Weights of a small transformer language model.
Size: 10 layers, width 256, MLP 1024 GELU, vocabulary 4096.
Architecture: no biases in attention or MLP, normalized queries and keys.
Training: a variant of Muon for these matrices, 6423 steps.
MLP neurons of a small language model. Each row is named by its layer, matrix (down: output weights) and neuron, and shows model dimensions 32-127. Each number is 200 + 30 x the weight over its row's rms, rounded and kept within 0 to 999.
A block is one neuron, or neurons of one layer that tend to fire together. Before each block is what it responds to, as a language model described it from the Wikipedia text at the highest values.

Post-heading line breaks. Double line breaks right after Wikipedia section headings (==Career statistics==, ===Club===), plus some mid-word pieces like ro, ing, Com.
L6.down941,224,226,205,180,209,267,257,207,220,249,220,184,176,162,194,187,221,150,249,166,230,208,208,175,180,167,190,226,244,232,192,228,176,164,222,207,258,175,248,228,181,216,199,113,184,167,162,156,183,221,182,132,207,160,203,234,216,179,165,182,180,268,196,200,215,201,160,200,232,161,219,184,216,208,126,179,236,215,253,191,203,189,213,185,248,166,221,230,215,198,225,201,247,187,197,163

Paragraph-break newlines. Double line breaks ending a paragraph, table or list in Wikipedia articles, strongest after a table row's closing pipe before a section heading like ===Group F===.
L7.down12,206,243,174,203,196,219,203,163,214,229,228,187,186,229,204,203,205,217,281,138,220,162,181,178,219,211,215,186,223,194,182,188,181,203,193,179,208,194,223,261,248,216,219,163,191,201,241,198,204,238,244,252,213,173,175,212,184,176,160,152,195,227,185,215,241,211,217,193,145,230,234,210,225,142,217,205,212,236,244,194,155,211,217,217,197,173,160,179,159,197,212,191,159,174,167,167
L7.down290,157,154,227,174,209,170,223,184,230,228,172,184,202,206,193,193,239,184,207,159,226,215,227,251,180,194,242,241,216,152,172,154,158,193,241,224,203,185,199,197,176,173,233,125,154,208,229,213,188,205,243,223,220,168,215,225,279,189,214,227,193,214,193,149,180,205,247,174,164,185,222,248,172,153,231,149,215,246,227,183,220,224,244,208,221,167,216,255,237,162,186,212,208,175,187,189
L7.down355,183,242,216,231,232,228,180,234,200,179,177,242,207,224,194,211,190,189,215,177,187,187,213,207,162,181,206,195,187,214,179,215,169,150,159,107,215,193,212,194,144,193,193,213,150,228,212,162,224,193,217,180,192,184,213,196,207,157,161,151,240,198,237,220,178,206,233,222,191,165,152,141,188,159,188,272,163,170,220,154,231,191,193,215,164,204,207,213,198,199,218,185,204,213,178,177
L7.down386,199,150,220,183,209,195,202,246,232,216,196,182,174,154,199,195,191,208,224,220,151,218,130,192,154,135,170,202,229,268,199,172,245,208,188,225,165,236,219,198,218,209,241,216,199,230,162,175,191,227,178,192,182,230,195,229,199,151,161,234,188,197,187,227,211,210,192,189,237,200,209,266,218,172,201,208,195,154,207,208,246,253,200,191,211,173,194,180,191,219,155,185,208,154,170,191
L7.down436,196,156,162,197,180,178,194,174,211,236,197,275,193,218,201,192,207,186,234,226,251,146,159,214,162,180,175,199,147,205,142,164,195,170,182,254,211,210,204,151,149,210,221,216,154,233,162,196,175,168,201,221,190,241,223,194,196,213,255,201,230,198,173,166,160,237,214,236,205,162,212,203,200,194,212,239,165,181,206,173,164,206,188,170,188,192,189,254,177,213,221,194,210,218,237,208
L7.down626,200,198,193,237,191,221,220,159,215,199,235,232,245,219,175,192,207,164,190,187,241,196,200,225,187,154,219,201,222,232,213,221,187,197,231,227,157,242,180,186,161,219,202,214,203,193,168,194,179,165,233,182,192,134,196,236,214,195,239,232,146,172,227,207,207,238,212,218,201,206,221,297,220,188,188,189,213,190,215,185,211,257,146,222,160,166,217,222,201,216,208,203,181,188,186,203
L7.down931,222,157,206,206,174,205,238,168,200,214,206,238,214,199,190,239,250,169,179,132,204,198,190,156,183,215,196,227,219,176,220,192,149,147,225,224,235,216,192,161,207,212,191,226,188,202,235,196,207,196,198,187,243,165,209,189,199,195,198,191,219,184,182,225,168,214,202,221,198,223,203,249,218,157,122,213,171,178,193,224,192,239,186,211,191,225,208,179,203,210,228,152,221,191,177,227
L7.down1008,234,170,225,199,190,201,269,232,231,210,203,224,203,174,178,219,143,158,158,199,195,176,216,183,142,238,169,201,190,185,253,228,239,175,240,190,155,217,228,180,195,191,202,172,170,198,172,213,163,181,148,203,253,257,184,192,176,191,179,191,235,161,187,184,242,171,221,199,246,170,158,204,220,213,197,164,191,239,202,200,234,147,213,201,166,185,220,223,178,255,191,184,184,204,184,219

Proper name endings. Final word piece that completes a multi-token proper noun (Kans-as, Wil-son, Man-or, Bul-gar), plus commas, slashes, and or in right after names or acronyms.
L4.down165,211,184,219,215,135,230,204,185,207,174,207,181,238,279,249,197,228,243,232,232,177,172,159,190,183,199,209,149,201,186,190,220,164,235,237,150,211,198,236,180,197,199,228,230,198,205,198,199,192,177,137,169,268,260,177,195,197,230,202,249,251,201,169,190,157,186,184,181,251,212,177,157,166,211,217,215,208,197,197,165,172,133,187,195,160,163,182,189,170,233,201,232,218,178,235,191
L4.down191,175,233,174,215,169,197,201,192,202,172,185,227,199,237,205,236,246,135,167,184,232,212,197,199,227,211,225,205,197,199,169,176,190,228,195,195,235,176,222,245,212,166,224,210,208,204,201,250,243,194,189,180,168,199,184,117,185,249,195,197,240,220,202,237,205,213,192,211,214,196,151,156,171,176,195,215,228,193,191,147,225,223,160,266,212,189,182,234,181,125,180,190,228,197,234,157
L4.down495,187,203,195,195,197,212,193,189,160,231,253,184,146,191,181,178,138,196,227,169,262,210,203,211,256,181,186,207,132,179,187,169,187,202,229,234,195,164,245,191,216,218,157,167,163,172,181,204,196,151,157,171,185,206,159,187,215,275,180,198,191,240,190,165,172,200,210,211,207,224,156,270,217,197,216,210,170,178,219,157,236,209,199,213,197,194,234,284,125,243,150,209,191,195,186,206
L4.down519,226,186,198,259,217,200,187,212,183,209,206,223,176,183,196,237,222,169,162,170,139,238,189,237,195,204,185,198,189,189,148,175,201,185,197,223,185,204,260,162,277,241,200,131,213,194,208,179,166,212,197,262,150,228,221,182,200,191,211,157,203,232,215,149,214,185,247,183,170,241,161,209,230,190,222,204,153,208,218,174,187,208,203,253,216,234,219,213,179,208,200,219,196,217,201,207
L4.down672,153,280,231,193,258,215,217,214,260,219,194,184,197,233,218,198,209,161,189,161,137,206,237,183,215,194,202,196,177,207,170,185,190,150,175,170,233,232,184,185,185,179,209,158,159,234,206,162,206,249,218,226,207,195,177,192,187,177,179,189,255,160,207,221,249,187,187,236,205,209,194,183,174,157,232,227,255,217,159,244,154,248,219,239,165,186,199,176,204,144,164,202,203,248,215,229
L4.down719,186,227,193,195,252,138,204,241,191,204,254,216,144,214,177,151,223,219,234,173,187,120,190,179,179,234,198,190,261,223,219,203,184,241,153,223,224,278,224,170,209,201,217,175,207,163,195,179,184,240,193,194,255,181,235,205,224,186,152,212,211,233,233,209,227,168,166,179,171,230,181,220,202,204,246,201,259,198,219,215,166,170,174,200,232,141,206,214,176,197,170,204,183,227,267,188
L4.down860,212,199,208,233,162,179,269,204,238,208,210,220,208,229,205,213,135,188,184,162,269,180,201,210,219,179,189,258,214,188,189,200,190,222,217,214,197,180,222,200,194,161,211,203,191,161,177,215,145,188,217,217,193,228,176,196,173,196,182,186,232,186,142,220,228,186,235,206,195,191,194,212,172,213,188,188,162,271,204,160,175,190,179,151,228,243,215,160,157,208,162,226,173,181,208,247
L4.down1006,171,206,191,183,214,197,222,235,165,198,242,212,204,195,190,178,158,172,193,229,212,219,200,228,236,180,158,208,159,166,207,163,242,187,198,253,208,181,186,249,225,210,168,180,225,200,188,225,196,239,201,181,198,181,200,221,191,198,209,189,222,176,196,148,185,181,189,159,185,209,215,193,195,200,179,196,232,191,214,250,137,197,224,182,184,209,184,203,221,147,204,188,159,180,243,198

Section-start line breaks. Double line breaks right after wiki section headings or introductory colons, before tables or lists; also verb endings like -ing, -ed.
L4.down22,195,174,167,244,229,168,206,169,222,233,198,216,189,204,171,212,250,182,253,171,186,218,176,216,235,187,203,284,213,224,223,208,197,223,165,220,209,214,163,250,213,186,212,222,210,151,172,205,141,168,229,170,177,167,205,148,248,165,181,181,165,215,197,178,222,232,225,207,232,245,230,214,149,186,202,151,187,207,199,231,233,193,234,190,180,207,202,233,206,206,190,193,211,260,202,204
L4.down31,234,210,179,188,181,254,179,180,193,194,178,178,242,146,199,189,235,220,228,162,115,182,161,226,211,165,211,225,192,213,189,240,210,197,201,181,264,205,219,188,250,148,170,213,202,194,200,132,189,209,159,190,174,223,190,157,171,202,212,191,173,200,173,224,157,244,192,214,173,181,216,246,214,254,229,208,211,176,212,170,191,165,243,185,201,256,218,174,165,173,213,175,275,234,212,163
L4.down141,239,194,200,206,189,191,152,225,180,176,179,184,199,142,219,226,172,155,225,177,210,179,219,152,241,155,180,241,183,196,215,209,209,188,240,183,242,164,188,226,211,182,186,222,220,229,191,236,245,193,207,170,178,206,196,186,213,216,234,193,144,205,224,153,214,243,216,178,179,150,210,203,220,239,185,211,226,235,174,152,148,213,256,235,233,203,191,207,260,223,213,221,176,182,224,233
L4.down504,213,233,185,214,235,283,257,172,198,199,204,197,251,219,176,236,246,187,198,219,178,178,146,240,160,183,227,217,232,215,202,148,196,169,186,151,172,276,164,259,202,187,235,188,197,185,228,158,216,239,170,227,180,244,165,172,229,272,186,181,261,190,217,212,222,195,223,217,224,270,163,231,187,192,169,213,139,176,156,193,236,179,255,200,207,245,195,188,180,202,234,182,241,197,250,213
L4.down663,210,200,114,234,216,243,203,189,193,280,159,213,164,163,240,166,184,191,198,190,174,226,165,199,217,220,191,220,193,205,194,231,215,168,252,198,248,178,200,142,193,201,191,173,203,172,218,211,227,208,197,272,187,202,210,144,201,278,173,194,204,170,174,222,278,205,194,169,207,171,196,206,213,153,166,156,191,209,237,160,237,210,233,199,140,211,214,194,153,171,203,183,182,207,199,166
L4.down682,177,163,141,158,223,189,196,214,211,205,238,232,235,225,190,142,249,185,213,248,203,232,189,238,178,276,187,195,212,227,241,199,221,240,215,164,244,202,193,213,198,197,165,291,186,189,182,158,168,165,204,254,264,184,207,206,179,166,162,233,210,202,170,203,211,180,173,233,207,206,159,193,237,150,231,186,218,183,200,216,205,175,221,208,202,174,213,267,187,167,196,177,187,199,172,182
L4.down871,238,220,165,176,239,174,183,182,191,221,199,237,215,202,193,171,201,244,213,242,185,188,245,203,205,162,247,145,242,226,224,199,182,170,174,238,224,203,187,190,181,170,198,149,175,220,197,190,217,181,195,242,172,176,188,203,229,256,135,172,155,254,149,233,246,242,167,205,210,204,221,233,218,201,160,170,206,175,198,208,192,180,187,222,269,162,187,213,212,164,208,110,175,187,209,179
L4.down915,202,217,254,185,196,199,183,154,185,174,194,184,214,188,184,167,158,232,241,213,264,169,214,182,209,191,159,255,176,206,195,189,185,193,143,217,215,201,223,202,235,202,218,187,153,224,170,175,221,169,231,240,214,228,174,197,249,199,215,196,157,214,205,195,209,229,200,206,172,151,205,285,189,221,154,126,138,199,226,160,193,179,228,168,238,189,220,208,196,221,210,195,241,142,214,155

Proper-name final pieces. Final word piece that completes a multi-token proper name in running text, just before a verb or preposition, e.g. Rhode Island, MGK, Turnbull, Ivano-Frankivsk.
L7.down195,223,189,185,172,247,211,199,199,159,224,136,170,236,271,234,213,196,180,194,215,191,205,230,279,191,156,197,195,155,159,215,235,136,210,228,131,224,217,196,253,211,192,223,202,187,257,194,208,228,171,218,187,201,183,206,208,194,233,141,253,214,213,221,211,198,224,213,281,200,201,230,186,194,194,177,213,198,217,239,223,171,177,189,178,173,186,241,246,160,137,171,167,189,177,215,169
L7.down428,200,217,249,211,228,191,205,194,181,206,186,177,209,183,229,222,199,181,202,224,147,240,216,196,222,259,168,169,150,139,231,223,162,222,176,223,205,210,179,228,180,198,192,210,175,198,180,205,241,238,197,260,205,219,179,186,152,225,258,212,177,181,212,166,192,229,189,202,232,182,176,177,205,243,212,186,178,213,222,164,216,154,187,172,201,178,161,139,185,179,197,253,219,166,210,248
L7.down471,169,213,214,166,159,170,219,173,166,171,177,142,208,210,220,194,180,209,224,218,109,190,194,223,260,199,222,179,228,221,165,177,198,214,247,205,205,199,174,205,167,213,212,172,176,260,176,199,219,231,225,205,265,173,175,194,180,192,176,248,211,223,203,226,176,234,235,213,178,167,162,188,189,257,169,149,207,228,212,191,207,199,217,194,200,179,237,198,143,170,131,215,184,156,170,165
L7.down507,195,243,178,209,195,200,187,235,219,232,186,149,268,193,207,144,196,204,246,218,224,171,179,185,246,152,208,176,154,216,197,234,213,180,194,172,215,185,159,210,208,228,165,185,189,210,230,197,216,213,135,240,229,176,198,184,170,214,235,182,225,230,146,179,215,181,233,184,239,295,203,234,168,227,208,245,219,189,230,221,177,144,171,205,179,223,263,191,158,196,175,169,170,171,197,171
L7.down805,220,154,250,198,223,190,175,212,196,183,235,182,206,239,151,217,255,220,214,243,216,233,203,194,139,197,244,159,190,207,190,197,231,157,222,176,224,247,194,257,205,200,167,221,276,171,182,249,189,201,199,216,183,224,219,162,212,195,177,239,228,239,168,149,217,186,202,206,173,169,203,148,181,183,189,187,219,226,223,217,263,221,159,209,252,121,214,178,185,223,203,220,184,192,180,188
L7.down859,237,179,229,179,213,211,197,136,159,197,229,213,168,225,207,230,212,156,171,173,153,243,220,206,193,188,175,154,204,172,232,207,202,180,143,185,278,210,219,177,181,225,158,202,202,217,191,169,221,236,240,200,239,182,228,240,230,234,172,217,212,241,151,213,218,178,197,189,224,169,169,166,105,244,177,170,187,198,219,211,165,217,182,234,247,171,197,134,180,174,211,219,216,175,214,227
L7.down972,212,212,141,228,197,212,231,182,202,199,192,209,207,220,222,201,234,221,241,212,115,252,150,178,260,263,182,218,193,201,194,170,153,223,175,177,194,149,205,188,181,200,199,193,188,230,191,244,205,194,166,201,200,176,193,215,180,215,221,196,197,177,176,241,213,209,216,209,162,218,223,216,210,224,238,203,206,181,254,216,204,197,224,238,182,225,150,218,220,179,180,215,169,222,186,226
L7.down973,231,174,193,216,213,181,219,196,159,236,192,163,168,190,133,188,215,201,200,230,179,190,176,210,200,214,182,159,230,209,204,197,167,223,183,216,209,187,196,177,178,167,189,218,196,157,244,214,246,217,217,217,251,208,189,185,160,149,261,191,264,230,174,179,198,185,260,144,179,200,191,157,229,211,171,228,147,225,220,183,168,175,147,249,207,142,164,224,256,189,249,206,223,184,207,164

Name onsets and "the". Fires on the opening letter-piece of split, often foreign proper names and acronyms (E of Ecuador, O of OSCE, Kr of Krila), and on "the" after of or when.
L6.down998,182,212,250,156,206,239,198,175,185,248,209,171,242,185,193,180,240,243,157,112,192,216,248,151,161,176,169,237,195,228,234,152,183,131,251,193,170,234,189,186,223,161,200,205,168,242,266,247,239,203,209,221,168,191,213,207,178,189,210,187,230,158,181,221,202,179,221,182,205,198,232,260,203,241,137,166,196,202,209,211,208,221,178,164,193,148,226,197,238,178,158,210,180,216,261,156

Infobox and table formatting. Bullet markers in infobox sub-rows (Population • Density, • Total), unit parentheses in tables (mm (inches), Flyweight (51 kg)), and capital first pieces of names (Eternal, Ewing, Oaxaca).
L4.down127,174,191,217,285,182,167,193,187,212,184,174,186,197,238,136,214,181,210,242,155,197,192,222,191,206,174,217,217,238,222,214,189,207,153,182,260,224,205,198,228,232,178,167,202,208,240,207,195,216,224,233,227,249,151,200,179,210,141,164,149,192,234,177,195,120,227,179,157,201,202,201,228,195,203,154,171,201,228,206,251,222,195,193,198,232,195,189,234,218,220,241,224,191,234,241,234
L4.down143,190,164,246,188,221,168,184,254,192,202,204,247,211,183,211,180,179,214,181,187,247,207,179,249,224,171,268,173,225,227,248,204,219,122,209,175,201,210,164,194,179,172,174,169,179,210,210,200,193,180,151,215,187,195,214,206,195,160,178,206,177,138,190,164,205,161,172,164,198,225,228,250,250,205,252,184,217,222,225,206,229,181,233,195,256,220,207,207,166,191,222,161,229,190,198,215
L4.down161,147,237,193,197,189,212,233,208,209,220,150,249,168,137,161,266,179,207,231,228,192,202,205,164,205,170,189,207,174,230,246,172,155,207,208,169,162,224,194,171,198,189,226,225,175,210,195,167,254,201,207,176,229,184,261,239,201,169,150,189,160,184,232,189,215,201,176,221,240,199,201,174,229,221,188,177,164,206,226,181,186,189,200,233,207,176,202,153,277,213,215,216,190,228,251,194
L4.down331,239,190,169,170,260,222,171,222,198,168,189,205,233,177,171,142,206,214,227,175,188,231,204,188,188,244,184,200,171,181,168,151,128,188,288,164,200,166,220,219,212,235,186,206,208,217,203,171,196,185,196,185,189,214,196,224,213,228,151,243,210,196,248,238,173,168,224,202,199,198,207,213,201,201,159,209,126,222,275,240,161,198,191,196,223,211,236,149,201,177,186,188,143,213,205,182
L4.down543,218,223,162,191,245,232,209,205,212,169,237,209,186,196,176,198,178,216,155,204,153,181,187,229,203,264,214,154,180,217,195,120,230,206,254,196,212,183,170,182,188,223,134,205,176,179,200,224,238,148,240,211,175,175,199,253,146,159,187,208,220,212,212,177,176,196,177,208,199,187,253,231,227,270,164,203,180,231,178,241,166,214,196,199,178,201,142,240,236,168,213,198,246,224,207,216
L4.down626,210,180,170,198,179,191,230,242,170,172,202,223,223,167,206,220,190,222,215,212,217,250,204,235,186,244,225,250,179,143,214,187,166,177,203,191,192,214,215,190,197,225,188,245,196,208,231,223,263,206,157,220,198,194,178,184,218,218,184,213,155,248,209,187,187,254,215,229,153,197,215,257,222,229,145,149,235,229,221,158,148,188,192,206,260,180,156,206,200,219,258,198,154,189,186,272
L4.down805,178,161,210,176,204,219,249,197,191,210,196,206,161,143,200,202,239,218,222,213,253,227,230,217,150,191,245,235,206,174,205,178,204,153,197,202,219,192,197,209,216,149,195,164,207,260,170,223,185,131,177,170,208,160,245,171,200,173,212,211,202,155,211,216,163,192,126,195,205,218,238,212,223,186,199,210,168,222,213,228,228,285,224,194,166,266,233,218,200,166,247,230,164,215,178,189
L4.down858,238,186,159,179,201,202,227,196,143,248,166,129,177,154,258,184,118,243,193,200,206,246,197,213,197,171,209,228,201,173,173,168,182,209,243,213,164,205,235,237,219,219,184,203,167,184,215,187,176,229,169,228,218,145,230,239,215,190,209,205,160,207,249,201,202,152,212,218,243,223,176,221,175,206,143,223,263,233,258,214,249,205,187,222,249,239,231,157,240,194,160,257,223,249,175,246

Name-final word pieces. Final word piece of a multi-word proper name (person, album, team, product) in lists, tables and credits, e.g. Miller, Hideout, Group.
L6.down539,202,201,189,204,185,224,194,229,173,215,185,188,161,235,266,235,204,158,210,157,236,248,160,250,205,163,159,201,138,232,274,184,207,251,190,202,219,230,206,199,207,178,213,159,214,216,160,220,248,158,170,164,187,189,202,237,194,216,174,236,175,223,210,203,166,189,225,230,156,218,168,198,162,178,180,174,175,168,194,265,200,180,191,203,186,192,262,206,155,202,200,167,222,180,259,221

Mid-word pieces and infobox fields. Inner word pieces of split words, often infobox or table labels (Aver-age, Are-a code, P-ower), plus pipe cells after "Total votes".
L6.down185,222,202,223,166,227,227,207,176,218,207,184,229,213,229,208,179,199,157,191,182,221,144,254,162,232,283,241,198,158,209,249,214,186,204,183,239,140,180,205,171,199,156,184,218,214,207,176,214,201,193,176,245,228,196,216,199,193,235,189,136,177,206,219,178,213,255,217,201,176,196,202,170,193,169,205,245,183,186,229,206,255,175,217,184,199,210,156,172,198,201,228,248,195,173,183,258

Measurement unit abbreviations. Metric and imperial unit tokens after numbers, like km, mi, m, cm in infobox areas and distances, plus scattered word-final pieces (po-et, f-alls).
L4.down160,161,158,203,167,248,194,244,188,225,223,175,283,206,184,183,194,132,218,201,266,208,191,201,173,175,217,193,210,196,235,189,183,154,150,191,181,178,214,255,235,196,212,138,207,178,213,200,189,237,195,195,148,218,208,178,146,205,176,179,183,180,157,132,227,183,205,218,150,206,230,173,134,200,161,231,213,225,219,222,226,251,195,203,198,194,188,119,171,235,199,180,229,192,197,213,180
L4.down281,185,170,185,220,223,197,166,211,211,190,160,174,265,219,167,206,186,157,168,177,202,240,154,195,197,159,216,205,249,217,216,158,198,152,157,217,196,187,194,212,184,157,220,200,215,234,171,161,187,178,223,180,213,209,231,186,222,175,194,224,213,150,150,189,202,253,202,154,246,169,247,189,222,210,203,203,165,193,223,139,242,224,204,129,194,222,190,209,201,185,173,205,201,122,213,240
L4.down338,164,190,208,236,231,181,201,221,234,225,247,251,192,195,155,168,195,191,191,180,148,254,178,227,224,178,188,249,211,227,225,217,248,154,203,214,198,226,214,222,171,177,193,164,171,227,178,224,198,194,190,174,200,169,196,167,195,210,164,209,158,213,210,170,179,253,253,207,199,222,190,209,184,145,250,164,183,204,208,230,204,221,201,181,160,211,177,167,210,166,187,192,191,196,232,217
L4.down411,179,159,212,196,218,213,252,163,221,194,203,209,202,180,228,197,159,180,249,205,214,239,164,128,217,150,216,172,213,197,217,196,200,145,154,196,230,218,203,220,172,211,182,215,228,157,196,222,189,229,218,227,202,226,271,214,255,214,201,227,199,190,184,187,193,196,173,203,229,195,155,205,210,262,214,172,190,140,131,182,190,193,225,204,234,188,147,222,135,198,165,265,238,199,141,237
L4.down432,173,150,245,217,180,213,206,209,184,169,246,188,264,239,201,248,207,213,199,184,179,200,243,197,194,207,189,215,227,235,132,198,182,231,243,192,212,181,218,237,232,149,190,217,189,190,171,180,160,234,235,170,198,204,190,212,154,201,193,162,201,243,202,169,152,233,215,205,226,184,183,214,187,167,211,241,211,196,209,220,213,215,210,202,177,197,194,249,155,227,260,168,191,127,215,197
L4.down664,118,198,157,207,213,231,243,206,154,199,251,171,201,216,241,186,203,200,209,199,190,224,182,188,236,158,205,222,222,198,171,184,214,225,174,171,263,172,292,173,184,236,185,236,183,174,167,284,228,232,193,155,193,165,168,176,191,231,210,156,190,180,198,251,181,231,249,261,207,215,178,186,205,163,216,251,151,197,119,170,199,192,181,190,204,160,265,200,156,182,190,248,212,215,242,144
L4.down853,203,182,228,188,201,212,244,172,207,207,229,214,201,173,205,147,223,173,148,185,126,187,238,226,230,197,199,181,187,234,179,178,226,173,277,193,212,187,228,207,209,169,228,228,242,172,199,269,201,226,191,189,177,193,221,215,237,174,220,222,231,159,181,199,161,210,208,221,185,166,239,195,186,186,194,158,169,207,180,240,178,189,220,257,208,222,173,140,176,235,157,223,156,161,180,230
L4.down950,214,195,214,247,228,167,164,213,185,176,198,176,151,236,241,228,192,171,224,213,205,195,204,158,173,234,232,209,208,226,177,245,185,209,165,214,220,177,197,195,160,152,236,114,250,210,200,177,199,169,206,162,182,232,211,233,240,241,204,202,201,257,173,199,146,164,198,233,125,162,162,234,187,203,221,205,251,131,183,208,146,176,178,168,208,152,181,184,185,220,160,207,256,156,183,228

Start of uncommon surnames. First word-piece, often a lone capital letter such as E, I, V, of an unfamiliar surname or foreign proper noun, mostly after a given name in lists, tables and credits: Ewing, Essix, Ivanov, Vaskov.
L7.down226,166,182,222,188,228,174,219,213,189,183,236,265,202,162,131,221,249,226,213,205,189,194,159,200,159,182,160,224,188,185,206,173,247,171,193,187,238,177,210,223,230,250,178,173,181,212,239,254,232,160,175,180,227,234,181,174,219,158,158,196,209,205,185,214,232,173,213,225,258,210,208,240,236,229,114,180,175,158,180,199,165,180,132,179,204,182,200,179,193,302,214,233,213,213,188,201
L7.down246,153,216,165,197,209,220,158,195,249,252,204,170,164,222,174,203,142,228,219,173,158,218,171,190,164,157,202,196,194,232,187,176,177,186,182,239,180,127,218,238,170,171,184,179,221,155,248,194,217,234,200,190,174,187,172,225,192,142,238,197,201,220,166,197,229,274,235,251,218,185,237,155,223,139,205,238,149,205,166,218,214,163,167,189,163,221,238,209,217,174,239,197,148,199,232,190
L7.down303,217,244,203,232,165,231,202,151,207,203,259,191,115,240,203,148,184,188,185,223,176,214,195,241,216,206,209,235,225,219,214,177,161,230,248,148,174,225,188,232,225,254,260,177,203,184,171,147,205,234,219,249,191,183,194,190,215,213,161,191,212,199,178,164,234,176,227,238,183,248,191,200,189,247,224,182,158,154,208,220,170,175,216,231,206,248,157,71,227,247,174,201,145,163,208,193
L7.down425,207,194,165,197,156,216,145,226,201,194,221,218,189,179,214,202,228,163,164,162,164,222,238,232,154,231,162,207,170,204,182,147,232,211,211,207,192,258,147,192,210,169,216,215,184,196,210,201,202,179,236,190,217,139,189,216,208,242,176,186,208,160,216,244,232,217,189,229,194,195,182,158,226,275,168,168,221,227,164,211,199,182,224,199,239,150,163,173,218,217,195,226,176,170,235,152
L7.down584,162,212,181,212,243,251,221,229,201,243,231,211,231,194,186,239,188,176,209,247,202,113,181,172,178,202,214,188,200,240,205,242,202,204,168,192,175,168,285,162,189,173,207,216,200,201,236,202,184,184,234,182,239,152,181,230,193,191,164,189,219,232,204,240,267,224,207,177,134,218,173,199,191,238,159,241,186,221,184,168,168,187,165,223,208,189,196,182,201,200,216,207,254,188,204,227
L7.down625,216,201,211,190,162,158,168,175,225,203,224,214,203,206,212,209,189,175,156,251,175,219,210,171,220,179,221,200,168,206,235,228,241,164,147,193,199,185,162,187,159,222,261,224,188,199,189,235,174,218,220,218,227,159,175,195,150,148,196,230,139,166,212,157,201,244,218,201,218,242,260,239,231,200,253,194,194,237,221,200,194,206,209,253,215,183,137,193,212,189,250,200,210,206,232,177
L7.down818,160,227,198,226,210,209,189,184,170,213,230,192,179,182,178,177,217,223,170,207,226,251,171,190,201,188,190,183,172,188,208,186,145,195,174,220,167,183,201,173,219,286,220,220,182,240,223,222,231,164,175,155,219,168,239,241,215,186,232,194,166,247,247,197,160,163,244,216,208,171,205,219,157,233,197,184,244,197,207,192,185,222,155,203,198,187,188,177,200,184,148,176,211,233,243,168
L7.down996,202,202,237,214,198,182,190,162,218,249,174,241,221,225,157,214,233,196,153,129,234,140,190,249,266,197,178,209,226,185,186,186,230,206,183,172,205,236,221,270,218,189,245,213,202,226,187,214,237,158,170,199,208,186,207,231,145,228,219,253,180,189,253,163,219,213,240,183,224,185,221,198,192,203,196,205,231,203,152,203,219,215,148,188,171,157,185,187,195,224,196,191,238,169,175,200

Units in structured data. Unit and coordinate fragments after numbers in infoboxes, tables and citations, e.g. the k of kilometers, °N, kg, lb, S.Ct.
L7.down69,195,150,207,224,187,204,222,180,223,204,209,200,203,253,173,222,160,164,209,192,202,206,167,187,191,194,191,239,165,204,201,207,153,207,185,228,233,201,182,214,218,223,198,266,201,188,179,196,232,201,195,253,205,191,251,206,211,155,167,172,230,210,161,161,175,226,196,203,167,165,168,204,224,180,212,221,247,225,206,155,224,196,164,224,154,221,203,206,204,249,187,245,239,210,259,263
L7.down145,225,224,251,251,221,158,232,209,226,180,160,188,183,225,253,196,201,184,212,172,205,248,200,200,271,191,242,212,179,247,178,210,207,209,263,229,203,153,181,199,166,168,216,222,187,195,210,168,155,185,230,156,217,182,214,219,212,238,225,175,235,207,174,190,218,174,252,228,207,183,140,234,159,188,164,180,236,145,181,149,205,227,231,201,204,152,192,184,194,187,206,243,195,201,228,267
L7.down319,199,196,184,224,210,182,189,201,214,169,171,198,188,166,154,199,208,211,180,203,206,213,224,215,184,196,225,298,181,248,223,159,246,214,187,239,143,258,156,250,225,175,187,217,187,181,148,155,153,250,181,211,188,154,148,182,216,161,201,201,183,208,185,164,190,204,204,177,239,153,172,180,239,196,187,195,144,207,178,236,268,226,184,202,185,140,180,178,203,226,210,221,179,183,218,164
L7.down337,159,230,193,216,166,241,181,169,270,182,224,220,210,163,183,187,195,147,183,203,163,222,203,198,189,293,215,185,222,222,175,233,197,204,138,231,228,163,175,191,194,186,179,216,177,203,239,239,203,175,185,201,207,170,255,226,231,203,162,178,212,214,195,188,262,223,197,262,225,231,194,134,243,189,207,199,174,183,177,192,212,171,222,204,156,196,183,198,196,209,189,242,231,221,214,126
L7.down354,152,178,276,204,247,249,200,224,255,177,182,235,236,206,220,211,186,218,197,217,138,145,220,219,207,181,189,225,183,202,259,172,177,200,180,252,149,168,252,191,207,185,223,228,209,187,171,226,228,195,163,157,157,169,168,137,181,179,182,209,222,200,230,276,207,235,176,197,211,200,225,176,227,226,210,222,264,190,209,165,197,158,231,149,218,169,193,188,215,139,224,245,184,172,194,223
L7.down676,215,176,196,225,235,183,194,232,230,173,231,233,178,186,162,202,159,215,184,233,218,192,209,189,196,172,189,174,159,211,229,189,151,149,145,209,193,173,222,212,197,214,176,158,187,210,189,139,183,161,211,232,198,195,193,195,230,226,190,188,207,216,206,130,184,139,199,195,178,165,207,164,211,205,178,155,212,238,219,209,203,199,194,208,176,161,145,190,246,234,215,189,191,195,214,218
L7.down736,204,229,211,197,164,194,172,239,223,225,209,204,228,155,173,212,146,188,195,210,201,197,176,138,141,174,136,189,216,169,246,258,260,177,219,185,202,197,205,255,205,237,210,244,213,198,143,215,183,228,224,257,163,206,225,201,206,210,213,175,181,232,201,226,196,192,250,198,209,160,197,165,198,188,173,212,174,145,186,181,254,210,160,215,182,215,218,182,185,185,221,123,173,177,158,224
L7.down852,185,202,139,144,220,162,183,208,257,214,197,204,151,255,165,160,190,173,203,231,200,253,204,163,158,262,223,183,190,206,217,207,191,160,157,209,184,203,203,164,238,203,138,212,181,205,178,189,203,236,86,194,189,235,197,244,208,180,233,190,249,191,194,230,187,239,217,209,199,195,230,189,168,195,202,183,239,139,194,260,190,253,236,196,178,180,217,217,218,211,211,191,213,195,120,206